Weights of a small transformer language model.
Architecture: untied embeddings, attention and MLP in parallel.
MLP neurons of a small language model. Each row is named by its layer, matrix (up: input weights) and neuron, and shows model dimensions 144-239. Each number is 50 + 10 x the weight over its row's rms, rounded and kept within 0 to 99.
After each neuron's rows, "fires after" lists the tokens most often just before its 100 highest values on Wikipedia text that the model never trained on.

L9.up60:53 43 39 66 45 47 69 46 46 55 43 67 44 56 53 41 65 58 58 52 64 52 46 52 50 41 55 35 64 60 44 49 53 51 77 52 45 71 52 34 45 57 39 50 50 53 48 39 46 33 53 44 34 35 42 51 30 40 52 48 50 55 44 51 54 55 51 60 36 55 62 60 41 54 38 51 63 54 35 42 42 60 32 54 54 58 58 49 55 56 58 56 57 53 56 38
fires after: " ", "s"

L6.up910:75 55 49 45 33 57 53 39 44 39 74 55 26 39 61 50 42 37 50 46 46 55 48 59 51 60 51 50 46 49 46 42 44 58 49 52 51 50 43 55 58 62 45 32 53 58 51 68 50 46 40 41 38 47 44 43 26 48 55 53 46 57 44 53 49 55 55 46 38 50 49 60 48 55 27 37 50 49 49 52 56 45 41 54 52 50 58 62 65 40 32 55 49 57 62 30
fires after: " ", " (", "-", " \""

L12.up4:39 48 62 38 36 60 50 62 46 39 57 43 55 52 38 44 57 44 36 52 58 49 54 59 77 57 44 46 60 55 70 36 38 51 61 52 52 57 48 31 46 47 72 53 65 43 49 41 44 65 32 40 70 50 36 51 38 50 47 48 59 54 54 68 58 50 38 44 59 60 45 60 48 51 23 49 63 43 50 32 52 41 42 61 55 56 42 46 55 43 44 41 66 52 60 61
fires after: " |", "\n", "-", ";", ",", "."

L6.up140:70 44 49 41 52 47 53 34 30 58 51 47 57 34 52 43 44 51 38 58 65 70 46 48 53 40 43 45 48 57 57 27 55 50 53 39 71 62 60 53 43 57 43 71 37 45 61 54 37 59 46 46 43 42 54 42 35 54 55 37 43 35 45 42 51 49 28 51 35 63 45 63 54 74 39 63 55 41 54 51 43 39 51 53 76 45 46 52 67 43 32 57 43 51 53 47
fires after: " ", " (", ".", " the", " –"

L12.up914:64 40 37 49 62 60 51 68 52 41 52 61 37 52 64 55 54 51 68 53 61 53 56 45 57 54 56 43 62 46 34 44 62 45 58 62 29 41 70 39 47 47 51 55 46 48 44 48 39 54 54 51 47 45 23 63 45 35 50 51 34 50 39 62 36 49 48 65 45 41 47 60 44 47 37 50 54 59 57 61 70 74 52 53 49 45 63 34 64 38 43 39 53 52 53 51
fires after: "0", ",", "8", "9", " ", "5"

L9.up298:54 48 54 42 43 52 51 44 50 49 64 49 55 54 55 32 51 52 68 38 58 55 42 42 59 28 45 38 70 44 56 45 44 34 47 62 52 40 62 42 44 54 65 52 48 47 66 57 52 44 39 49 35 35 45 46 41 54 51 63 55 56 47 62 42 35 62 43 49 44 47 66 65 49 46 56 48 54 46 54 59 48 60 36 49 59 52 46 66 52 46 37 57 59 57 56
fires after: " |", ";", ".", ":", "\n", " "

L8.up1275:52 57 47 32 57 54 59 45 41 42 46 40 48 47 43 52 57 57 38 32 49 58 45 59 73 41 53 47 54 51 76 49 47 41 56 69 41 55 52 46 60 44 65 66 70 29 53 58 52 61 47 26 46 42 54 34 49 60 37 47 51 46 50 43 52 45 57 47 47 50 53 58 49 53 52 32 41 40 47 39 46 41 44 42 61 51 56 44 62 54 50 54 59 63 58 49
fires after: "\n", " (", " |", " "

L12.up661:44 59 39 53 36 40 56 55 56 57 64 60 55 62 52 49 64 45 46 36 50 57 45 46 61 52 57 47 60 47 69 83 45 47 55 61 35 59 65 50 68 60 62 41 60 49 59 59 48 54 58 39 50 29 54 62 36 63 43 53 40 58 34 46 47 53 56 55 33 49 39 36 65 51 51 59 41 39 53 36 57 71 57 44 66 41 74 47 49 58 39 37 54 46 52 45
fires after: " |", " L", " D"

L8.up1263:58 50 55 47 45 43 44 40 27 37 53 51 38 54 55 55 59 49 43 45 59 53 37 55 69 36 62 54 63 61 47 58 46 41 49 51 51 54 47 48 51 47 52 49 58 49 58 52 42 77 55 39 62 38 41 61 40 53 44 46 46 36 40 54 54 44 41 63 61 67 33 49 51 40 30 50 71 55 44 54 69 60 43 60 49 59 36 45 46 49 43 56 52 37 51 50
fires after: "\n", "-", " De", " de"

L9.up903:53 57 41 30 46 68 54 54 48 59 39 51 57 43 47 30 58 58 49 41 64 40 47 42 51 50 50 48 72 48 54 42 54 45 47 42 50 53 62 43 68 53 61 46 63 37 67 50 33 52 41 34 63 35 33 67 54 43 49 57 48 47 38 57 45 59 47 50 49 57 53 55 52 49 29 65 63 59 43 53 57 53 50 57 66 37 73 49 57 45 35 55 49 61 40 44
fires after: " ", "'", " with", "."

L2.up466:66 35 41 34 60 39 39 47 47 52 65 33 64 48 43 43 43 55 56 64 55 51 60 55 62 61 44 48 51 51 52 50 28 52 51 67 56 57 70 53 46 48 58 46 56 47 82 54 26 53 54 37 44 18 37 50 37 58 43 34 35 57 51 43 56 32 47 55 53 46 61 48 49 45 47 54 41 41 57 56 55 35 39 54 48 46 65 52 39 42 50 42 49 56 48 23
fires after: "2"

L6.up664:59 60 55 45 46 56 36 47 29 65 59 45 34 54 56 36 37 36 51 45 60 53 56 66 61 56 60 49 65 53 65 62 58 67 49 69 51 48 51 36 63 40 47 33 57 56 42 34 47 47 59 44 45 49 57 50 33 44 56 49 38 45 45 46 56 32 59 63 42 70 49 47 65 37 45 60 57 52 41 69 61 49 58 57 57 41 48 40 66 60 48 48 55 52 42 36
fires after: " ", " P", " pre"

L6.up658:54 50 57 42 50 54 29 63 37 66 58 52 45 48 42 44 42 57 50 53 53 53 56 71 65 46 56 24 66 62 41 40 51 42 54 56 49 40 34 67 41 52 58 41 59 59 48 49 46 40 49 40 36 42 47 35 42 44 45 53 40 50 44 55 62 46 41 46 39 52 42 71 55 40 29 53 48 63 59 37 69 50 37 49 44 68 46 52 54 64 28 33 60 49 43 45
fires after: " ", "/", " f", "e"

L12.up122:59 48 41 58 49 46 36 66 44 51 57 58 51 56 55 37 53 48 40 49 69 57 45 60 55 57 54 44 60 41 52 52 41 53 53 72 35 49 50 42 34 49 58 23 50 60 44 46 52 31 53 46 42 44 41 58 28 27 49 38 47 48 44 46 48 66 56 48 45 68 58 51 56 50 60 65 38 34 35 54 37 74 49 45 60 51 58 54 52 70 59 47 51 56 51 62
fires after: " ", " |", " the"

L8.up598:56 34 37 55 42 55 57 43 47 68 41 72 44 55 36 43 54 36 51 62 54 54 55 54 56 36 61 45 48 32 68 28 54 75 56 52 41 51 51 58 48 58 57 45 43 47 45 39 38 42 58 48 28 50 49 67 47 33 60 47 46 58 53 58 61 62 42 50 49 53 73 52 48 41 56 64 53 49 37 54 35 68 54 46 65 64 51 45 51 56 56 43 36 45 38 49
fires after: "0", " ", "mp", "p", "po"

L11.up872:65 54 42 27 61 36 29 37 41 58 51 51 46 70 64 42 50 60 48 64 50 53 53 47 66 42 35 52 38 51 58 54 53 49 46 59 36 67 62 55 61 50 49 47 78 37 51 61 39 54 56 45 40 54 61 64 46 44 51 38 51 70 39 44 53 54 53 55 31 53 52 60 55 69 43 82 51 66 50 54 55 55 46 40 45 67 55 69 40 48 37 28 39 53 51 38
fires after: "2", "1", " in", "6", "7", " of"

L6.up920:58 19 38 39 51 56 38 41 35 46 62 42 44 40 62 48 66 49 50 49 35 60 52 55 59 39 44 36 61 36 56 61 55 35 70 43 51 77 58 56 36 67 43 49 54 48 60 23 36 55 52 48 37 29 73 59 32 28 55 46 56 57 48 57 43 55 35 47 48 52 46 52 34 59 46 48 55 46 33 52 49 46 56 54 46 51 55 61 56 61 49 24 50 57 67 32
fires after: " con", "s", " ex", " as", " re", " "

L2.up486:54 42 37 46 57 51 44 46 54 46 57 72 61 40 57 48 59 38 38 39 57 51 52 53 56 40 62 53 67 46 34 48 36 41 43 57 40 49 59 41 48 70 55 51 69 57 58 47 52 42 47 45 69 25 40 58 57 56 32 46 50 61 51 61 34 52 46 47 61 72 38 54 52 33 55 64 68 46 35 37 51 51 52 40 61 54 55 48 61 56 40 59 47 51 48 44
fires after: ".", ",", "\n", "Personal"

L11.up1084:55 49 57 43 38 55 64 60 39 65 56 58 74 57 56 48 63 58 66 48 63 59 43 56 54 32 44 44 62 48 53 42 61 45 51 61 49 47 51 58 48 60 48 35 68 35 58 60 38 56 55 43 44 37 56 32 39 43 61 41 48 38 49 39 57 56 53 62 41 57 54 28 48 63 55 61 55 35 59 44 46 50 53 43 60 58 51 49 70 60 36 53 40 74 49 69
fires after: " |", "|", "\n", " ", " The", ";"

L8.up968:49 45 51 43 49 47 54 75 57 60 57 57 49 61 50 15 60 53 47 44 44 49 37 67 57 69 52 48 47 48 49 57 60 47 60 58 26 65 67 50 57 53 30 61 52 38 49 75 50 49 50 48 45 39 47 25 53 40 57 44 48 53 33 54 40 54 66 73 40 53 16 66 42 56 41 61 57 62 59 37 51 59 54 41 50 34 63 32 45 55 45 44 42 65 38 39
fires after: "5", "9", "0", "3", "j", "6"

L2.up48:52 42 39 30 48 45 38 46 33 52 45 44 40 51 45 41 47 48 38 52 63 50 65 61 64 43 39 52 49 55 75 51 50 59 47 60 40 45 73 57 55 43 52 46 69 32 53 55 37 62 41 48 60 37 51 50 18 48 47 38 52 42 31 48 41 41 51 47 55 39 39 29 52 59 38 49 55 49 39 45 47 55 61 57 67 58 57 65 55 32 47 52 45 69 60 48
fires after: "\n", " (", "-", "0", "2"

L11.up1110:51 54 55 49 38 40 54 58 59 40 51 51 63 60 55 41 47 59 48 53 66 59 53 74 54 47 47 57 47 45 45 62 40 50 57 47 48 47 39 54 57 64 80 50 55 37 62 56 38 56 33 40 76 39 44 50 39 54 46 46 62 50 69 49 58 45 34 40 62 53 41 54 45 39 35 48 51 39 42 59 62 53 26 51 53 40 77 43 61 57 56 40 65 57 54 34
fires after: " |", ",", " and", ";", " "

L8.up1239:60 62 51 41 39 37 38 51 52 49 46 35 45 54 60 60 43 47 40 60 63 40 71 54 65 52 62 40 51 41 51 59 37 56 43 49 59 40 53 54 52 57 64 50 61 57 47 65 38 46 60 43 41 40 54 49 37 36 57 55 41 65 53 60 61 36 41 51 57 72 58 24 53 49 47 45 54 41 47 53 53 51 54 56 60 59 51 36 45 65 43 56 69 64 66 68
fires after: "1", "0", " ", " A", " P", " he"

L6.up548:46 54 40 54 51 39 47 52 36 53 57 54 42 56 58 41 54 44 45 54 57 55 49 60 55 52 47 41 41 47 25 56 37 53 69 48 50 38 52 57 43 68 52 49 59 58 51 48 48 49 27 33 47 31 62 36 42 64 24 63 56 48 45 41 57 53 58 54 45 53 52 46 57 57 35 59 63 44 50 44 59 52 29 63 43 61 48 56 56 55 47 48 45 72 50 57
fires after: " ", "-", " N", " S"

L8.up804:51 56 55 47 50 63 45 50 43 58 54 54 46 49 69 48 60 45 44 52 64 53 41 67 64 26 34 45 42 56 63 39 55 51 52 53 50 49 52 39 50 59 55 49 49 35 68 45 37 45 14 47 47 40 50 60 42 45 58 29 37 52 47 59 52 57 42 55 40 78 48 45 64 55 58 44 51 50 65 48 53 47 45 65 61 33 59 49 53 53 49 42 57 42 41 59
fires after: "0", "6", "4", "9", "5"

L6.up968:48 56 38 50 46 49 57 48 49 62 47 46 41 32 38 39 62 31 40 56 48 46 40 56 58 55 54 46 41 69 33 62 61 53 54 60 55 54 60 33 48 68 50 28 51 60 46 51 43 54 59 31 29 42 40 49 47 45 53 56 39 34 43 63 49 51 60 62 49 53 28 62 50 61 49 45 52 51 24 45 44 48 64 41 60 53 51 31 53 50 34 54 63 62 57 48
fires after: " ", " (", " Sa", " un", " me"

L12.up1241:49 45 50 51 57 56 53 48 59 66 49 40 56 54 55 48 35 30 33 64 54 49 45 56 67 42 61 34 43 43 43 45 59 40 64 46 51 47 57 50 39 66 41 46 66 33 43 59 43 43 42 46 31 28 54 49 53 52 47 43 33 64 58 44 49 40 59 60 42 54 62 47 49 49 47 56 57 49 46 60 56 39 52 49 76 45 46 36 57 49 29 43 48 54 45 57
fires after: "0", "|", "–", "1", "9", "3"

L8.up765:54 34 42 34 43 30 73 74 50 53 41 52 58 58 42 54 56 39 47 49 50 41 50 41 53 33 48 57 41 54 29 57 40 57 52 62 34 56 55 48 48 61 45 40 62 54 49 45 30 54 48 48 49 59 53 54 61 50 40 40 39 55 58 66 56 44 39 57 53 64 34 38 36 45 61 64 62 53 52 69 53 73 41 52 49 51 72 61 42 36 54 40 55 55 47 65
fires after: "1", "2", " ", "3", "4", "6"

L12.up888:59 51 39 27 49 66 46 51 37 63 37 65 50 48 65 52 54 50 44 51 47 44 48 38 52 35 47 63 70 43 58 39 53 66 35 63 47 77 59 58 56 44 60 49 44 41 48 72 58 60 55 56 41 38 53 37 56 30 59 45 45 48 49 52 59 53 56 59 44 63 33 49 49 53 49 60 48 52 63 56 50 64 51 48 49 31 56 45 44 55 51 41 65 24 38 51
fires after: " ", "1", " (", "."

L8.up1184:55 54 50 52 44 60 61 57 38 57 56 43 46 47 59 46 69 43 61 52 56 46 31 62 64 35 55 46 51 67 39 31 40 58 46 65 46 69 50 61 50 55 40 40 63 40 54 41 59 42 51 45 33 51 49 59 46 28 55 41 32 62 51 55 34 42 51 54 51 40 59 46 44 55 36 48 66 64 34 61 51 28 68 57 42 65 48 52 46 41 50 34 44 45 67 60
fires after: " ", "en", " S", " E", " C"

L2.up113:55 43 52 36 46 50 56 48 48 55 66 52 38 50 50 35 51 37 45 39 58 43 47 55 57 35 64 46 75 48 52 47 30 57 49 58 55 43 63 46 53 54 47 57 65 53 45 49 37 54 43 40 39 44 48 49 45 44 52 50 49 45 39 76 54 42 60 36 38 75 33 49 54 58 44 64 56 51 32 47 54 51 53 49 48 47 64 50 47 50 41 56 38 61 68 27
fires after: " |", "|", ":", "."

L12.up1039:38 53 54 37 38 75 61 55 59 48 53 61 50 27 40 45 44 61 55 52 51 45 38 62 62 45 46 60 46 39 47 55 33 44 58 71 62 45 57 37 58 50 67 34 79 42 61 53 48 40 48 34 45 35 51 60 52 54 41 34 45 69 36 57 44 50 48 47 54 60 64 37 40 65 55 47 50 44 29 54 42 42 42 56 46 62 64 46 51 41 38 39 46 57 51 38
fires after: ",", "2", "4", "3"

L2.up818:67 56 40 31 54 31 46 46 53 50 52 41 54 33 34 47 45 48 34 59 63 44 67 56 61 51 53 54 51 50 58 50 13 59 50 75 56 52 76 43 33 53 37 51 57 40 76 54 42 56 61 37 31 31 50 59 39 60 31 64 48 51 57 37 61 46 41 52 62 50 49 57 49 49 53 62 40 47 51 62 66 31 39 47 51 60 61 43 50 45 51 34 51 53 45 41
fires after: "2"

L9.up85:60 49 57 55 57 37 52 58 48 42 33 40 47 45 33 46 57 51 42 47 61 47 66 78 68 49 50 33 40 49 42 44 30 43 54 58 49 35 50 42 41 51 38 40 60 56 79 53 36 64 51 42 46 55 44 48 35 57 37 40 50 53 57 59 47 34 51 40 47 55 57 48 45 38 42 42 61 49 54 53 61 39 40 40 52 44 50 47 70 53 43 49 40 54 60 27
fires after: " |", ",", ":", "."

L8.up126:37 50 60 50 60 52 51 59 37 41 51 42 42 54 53 40 54 39 63 55 66 50 46 46 68 45 42 48 53 53 39 43 33 54 47 51 41 42 41 69 55 57 55 53 58 34 67 45 48 57 37 44 41 46 31 50 65 41 44 54 45 50 45 52 38 54 49 51 47 56 40 53 46 42 39 53 56 62 56 56 62 45 64 42 48 57 51 47 47 46 36 24 58 51 56 30
fires after: "–", "-", " "

L11.up118:83 58 52 47 54 27 44 57 37 49 46 38 37 63 35 48 44 44 56 35 64 60 61 45 60 70 59 54 36 40 44 47 33 55 45 58 39 55 67 56 66 61 47 59 54 53 56 53 48 45 57 46 45 62 72 47 45 46 47 62 41 48 48 67 46 62 50 44 32 59 50 52 39 68 50 56 58 45 31 57 60 62 63 50 49 48 61 58 63 47 44 51 46 73 52 51
fires after: " ", " (", ",", "1", " |", " digital"

L11.up228:61 42 45 60 55 48 68 55 57 66 43 40 50 59 38 46 43 38 68 61 30 46 34 57 56 43 55 51 57 50 45 42 30 44 59 48 43 52 47 63 55 49 49 56 52 32 57 46 30 54 45 54 39 44 63 47 69 45 51 52 18 45 49 48 49 48 70 50 40 49 62 60 54 73 40 50 48 51 41 39 56 43 49 53 74 65 66 50 56 45 45 50 54 26 73 44
fires after: "0"

L8.up928:70 54 50 43 54 51 42 52 47 60 50 57 59 54 54 47 56 63 54 37 65 58 53 61 53 44 57 57 55 41 42 55 58 67 48 63 40 57 53 38 44 42 56 44 61 39 74 49 49 54 36 42 50 40 49 50 51 70 57 60 41 32 47 56 32 48 51 43 51 58 51 58 55 56 47 57 66 43 62 38 47 59 66 65 60 50 66 70 53 64 48 30 55 47 57 55
fires after: "2", "1", "4", "6", "–", "s"

L8.up704:49 58 55 55 54 62 76 38 38 49 47 59 51 61 37 70 58 34 46 41 52 46 49 52 60 49 50 41 41 48 54 56 39 40 58 56 59 42 49 45 59 38 64 51 53 63 63 58 35 51 53 43 40 54 44 38 40 62 42 39 51 56 62 64 52 38 69 30 50 57 53 61 51 34 46 62 58 42 45 52 54 50 56 49 57 46 44 44 44 59 38 43 65 48 50 47
fires after: " |", ";", " from", " ", ":"

L6.up575:47 33 41 55 49 51 32 48 54 52 61 49 54 53 51 45 49 33 44 58 57 38 66 55 53 62 51 34 63 59 59 61 46 41 57 50 51 42 56 31 43 50 42 36 70 53 43 60 43 43 68 32 45 43 44 68 37 60 50 59 47 57 55 51 42 65 44 52 37 58 65 46 47 66 47 51 61 66 55 43 71 72 65 26 50 48 81 45 63 56 51 45 51 63 53 47
fires after: " c", " C", " ", "C"

L12.up1195:52 41 45 29 40 78 51 76 41 32 39 65 58 42 68 44 55 49 41 49 29 52 30 44 53 33 61 48 48 37 59 48 57 52 47 43 42 51 41 48 66 52 58 46 56 43 79 50 61 69 32 49 30 34 47 47 51 47 50 59 53 50 46 53 30 34 58 53 49 63 49 58 32 66 46 58 49 58 50 60 39 63 39 58 37 40 37 42 46 50 42 47 54 45 43 47
fires after: ".", " ", "1", "4", "°", "2"

L12.up1004:40 34 35 47 62 39 46 56 38 52 51 62 28 52 54 45 53 33 49 54 62 61 54 47 60 61 47 51 43 66 55 68 40 30 47 40 44 58 51 53 50 50 54 51 47 53 50 49 42 61 47 56 43 49 61 49 55 25 31 64 53 49 50 49 51 69 50 45 26 55 43 54 68 66 47 49 52 52 53 33 58 60 57 50 47 51 53 61 51 25 40 49 52 46 60 54
fires after: " ", " |"

L6.up1117:56 46 45 39 39 49 55 43 38 58 41 55 31 47 48 39 45 39 49 44 53 56 53 48 53 38 41 45 61 55 43 42 45 51 71 51 59 48 60 57 45 54 70 59 57 56 47 40 43 47 52 43 22 43 40 36 33 59 26 64 59 50 52 50 47 32 28 49 59 55 55 44 64 63 48 52 59 40 42 54 61 58 51 67 46 75 41 40 59 57 44 33 53 51 52 40
fires after: " ", "-", "G", " G", "T", "S"

L8.up715:41 50 49 40 55 42 65 50 47 46 50 45 29 44 56 40 48 35 47 35 59 56 42 42 53 29 38 56 63 46 40 48 35 58 60 55 52 60 55 41 68 60 45 58 55 50 59 55 19 44 32 42 43 25 53 45 48 46 58 62 36 47 47 61 54 43 44 42 45 62 31 41 43 58 59 46 43 48 55 57 64 49 48 57 43 51 66 63 59 40 40 61 43 46 51 43
fires after: ".", ",", " He", " footballer", "0"

L12.up32:36 37 52 25 60 49 55 60 44 73 63 66 51 40 59 33 52 57 49 45 53 44 33 40 56 71 59 58 44 62 59 54 42 75 37 58 35 43 50 46 48 41 40 49 65 24 52 62 45 58 45 37 29 39 53 51 47 34 54 39 47 46 42 44 38 44 65 59 37 49 51 54 35 60 39 62 67 71 42 59 44 57 48 42 61 51 51 44 53 47 42 42 48 71 58 48
fires after: "0", "7", "3", "4", "5", "1"

L11.up512:49 51 51 38 38 44 59 53 40 47 55 50 41 49 59 34 54 38 44 50 71 54 42 41 57 35 56 49 62 53 60 48 45 54 53 54 45 38 34 78 52 53 48 54 54 40 49 42 42 63 40 51 51 41 39 46 36 55 56 36 65 50 52 30 69 61 41 58 65 60 43 39 39 52 58 49 43 43 19 54 49 50 66 41 74 45 49 62 42 53 20 67 46 58 57 43
fires after: "|", "==", "-", " |", " ("

L11.up1130:52 48 57 51 44 53 46 36 30 68 59 50 52 50 66 46 47 53 47 44 55 66 63 63 63 41 42 38 36 55 61 38 48 40 51 56 61 62 55 29 47 60 35 44 54 62 70 46 39 44 47 56 50 51 52 43 54 62 57 37 60 50 53 41 48 47 55 67 32 68 63 58 45 53 32 59 62 58 71 30 48 53 71 60 56 40 49 46 57 53 45 54 49 61 49 52
fires after: " ", "-", " (", " the", " ="

L8.up663:52 29 53 46 29 60 60 62 39 46 52 54 52 45 44 57 47 49 49 35 50 62 50 30 59 24 53 53 46 41 55 44 58 49 60 44 43 46 68 45 50 42 52 59 51 38 54 56 37 54 32 36 41 45 27 74 49 40 51 45 38 36 45 56 71 62 48 55 41 49 51 48 16 54 63 43 51 62 63 40 53 60 35 49 56 42 68 59 29 46 61 42 58 54 56 58
fires after: ",", "8", "6", "2", "5"

L12.up650:43 43 42 28 50 72 53 59 43 50 42 68 47 57 64 40 37 54 48 44 61 42 45 51 66 54 58 46 35 57 72 58 36 56 48 38 53 50 61 41 58 51 62 55 64 39 53 47 51 60 33 44 52 44 55 48 47 67 41 58 36 40 37 44 26 62 38 53 41 54 53 56 37 64 46 61 81 59 51 32 41 42 64 54 56 44 57 42 43 46 39 50 32 65 51 50
fires after: "0", "9", " ", "|", "–", "1"

L12.up756:68 34 46 46 47 62 43 59 46 48 76 54 43 55 48 48 52 52 48 47 39 60 41 64 54 55 47 49 47 42 47 42 44 54 53 36 41 49 46 71 54 44 30 54 57 26 63 53 47 63 43 57 26 26 47 50 52 50 58 55 44 56 61 44 43 30 57 50 45 40 53 52 37 47 45 57 57 49 48 47 51 43 41 63 64 55 50 52 49 46 57 47 37 38 56 47
fires after: "0", "9"

L8.up559:61 51 51 36 55 58 46 47 26 61 67 47 41 57 56 45 53 40 58 53 51 56 68 41 66 44 39 42 66 50 59 62 47 62 56 46 56 47 50 55 66 42 51 38 63 43 56 33 48 58 45 14 44 37 45 48 39 59 60 51 47 55 49 49 42 44 59 26 48 61 43 56 26 57 55 48 58 50 62 53 48 60 60 41 41 44 39 36 55 34 35 25 53 49 49 47
fires after: " \"", "\n", " ", " (", "===", "-"

L8.up31:39 53 46 39 53 37 55 54 45 76 36 39 52 61 45 39 55 54 47 44 48 52 42 55 64 61 49 50 50 60 34 42 56 55 47 78 46 57 47 41 40 51 53 37 64 38 57 49 41 55 54 46 44 29 53 43 36 55 49 56 47 55 36 64 51 37 42 49 40 46 30 57 53 48 59 55 64 61 37 59 54 68 43 46 62 33 54 49 46 55 47 51 41 66 48 30
fires after: "-", " (", " |", "″", " on", "°"

L6.up230:60 48 48 50 48 57 66 36 39 58 36 57 33 44 40 52 51 50 46 40 50 51 49 53 47 39 45 47 64 36 29 57 52 50 50 67 66 49 56 48 44 51 50 67 58 50 52 62 37 54 54 39 37 46 43 46 42 52 47 52 46 49 51 51 50 50 59 51 46 75 49 40 48 41 33 61 61 39 54 45 47 50 50 66 43 66 56 38 58 19 34 32 58 66 44 51
fires after: " ", " a", " H", "Th", "-", " back"

L9.up1107:52 53 41 35 44 59 47 50 40 51 44 54 52 48 76 41 54 38 50 51 61 58 54 55 45 33 53 57 58 47 48 63 54 58 43 51 44 64 55 46 52 46 52 50 50 43 57 60 46 66 63 43 58 45 40 41 50 52 58 59 53 36 55 57 50 57 48 50 48 70 42 68 36 49 36 71 49 51 57 44 59 47 61 62 48 42 57 60 59 65 45 55 43 63 45 41
fires after: "2", " in", "–", ",", " of", " South"

L6.up999:67 51 37 44 39 60 58 58 44 60 61 49 46 53 43 40 49 43 43 44 54 50 58 65 58 47 46 41 44 58 53 53 50 40 45 60 54 59 49 47 52 57 55 43 62 48 52 44 39 68 37 32 34 53 52 33 42 44 68 42 43 52 42 51 54 38 58 56 28 55 39 60 51 50 42 41 40 58 31 50 62 69 53 41 44 71 62 36 55 70 42 41 49 64 68 42
fires after: " ", "\\", " ("

L2.up1266:41 47 35 43 57 38 69 47 41 48 62 65 49 36 41 54 48 57 44 43 49 53 60 59 58 42 62 52 59 58 37 59 51 51 59 55 42 51 69 37 49 68 42 48 61 56 60 41 47 36 36 43 50 32 48 45 35 38 46 47 36 37 46 50 51 65 38 50 33 54 49 55 47 54 49 70 64 57 25 49 61 52 42 38 48 62 61 44 53 63 58 60 54 57 70 28
fires after: ",", " as", " For"

L12.up618:71 66 43 37 52 57 56 45 47 54 51 70 49 36 63 45 47 48 33 64 38 39 37 58 62 54 51 45 63 57 60 44 47 41 58 45 45 48 44 54 36 52 45 60 42 57 54 43 38 56 44 34 29 46 68 40 47 50 57 32 18 49 50 41 45 59 50 57 48 49 62 57 45 58 40 46 63 54 58 54 36 61 44 49 52 54 67 41 47 50 50 52 58 47 61 62
fires after: "0", " ", "2", "9", "–", "1"

L6.up946:68 53 46 41 27 43 48 46 56 52 61 63 29 45 49 49 43 62 63 56 51 61 49 47 58 52 59 47 68 50 52 55 53 52 70 55 38 68 43 61 56 62 39 43 46 38 48 41 59 51 57 40 49 45 38 48 40 43 59 61 48 48 44 64 52 51 40 43 37 48 63 44 50 60 42 37 55 46 35 59 46 59 34 58 55 62 55 54 62 52 57 56 49 73 46 36
fires after: " ", "-", "g"

L6.up56:62 47 50 36 39 54 63 53 58 60 58 47 61 61 40 38 65 51 34 56 53 53 57 47 58 47 52 36 72 49 45 51 50 58 52 56 75 63 48 46 39 59 62 36 54 45 53 38 52 37 53 27 51 46 49 48 32 63 50 53 45 50 49 56 58 46 30 48 57 65 55 64 50 55 39 47 57 57 40 45 51 57 58 39 71 50 65 41 41 55 32 46 58 57 54 41
fires after: " ", " ("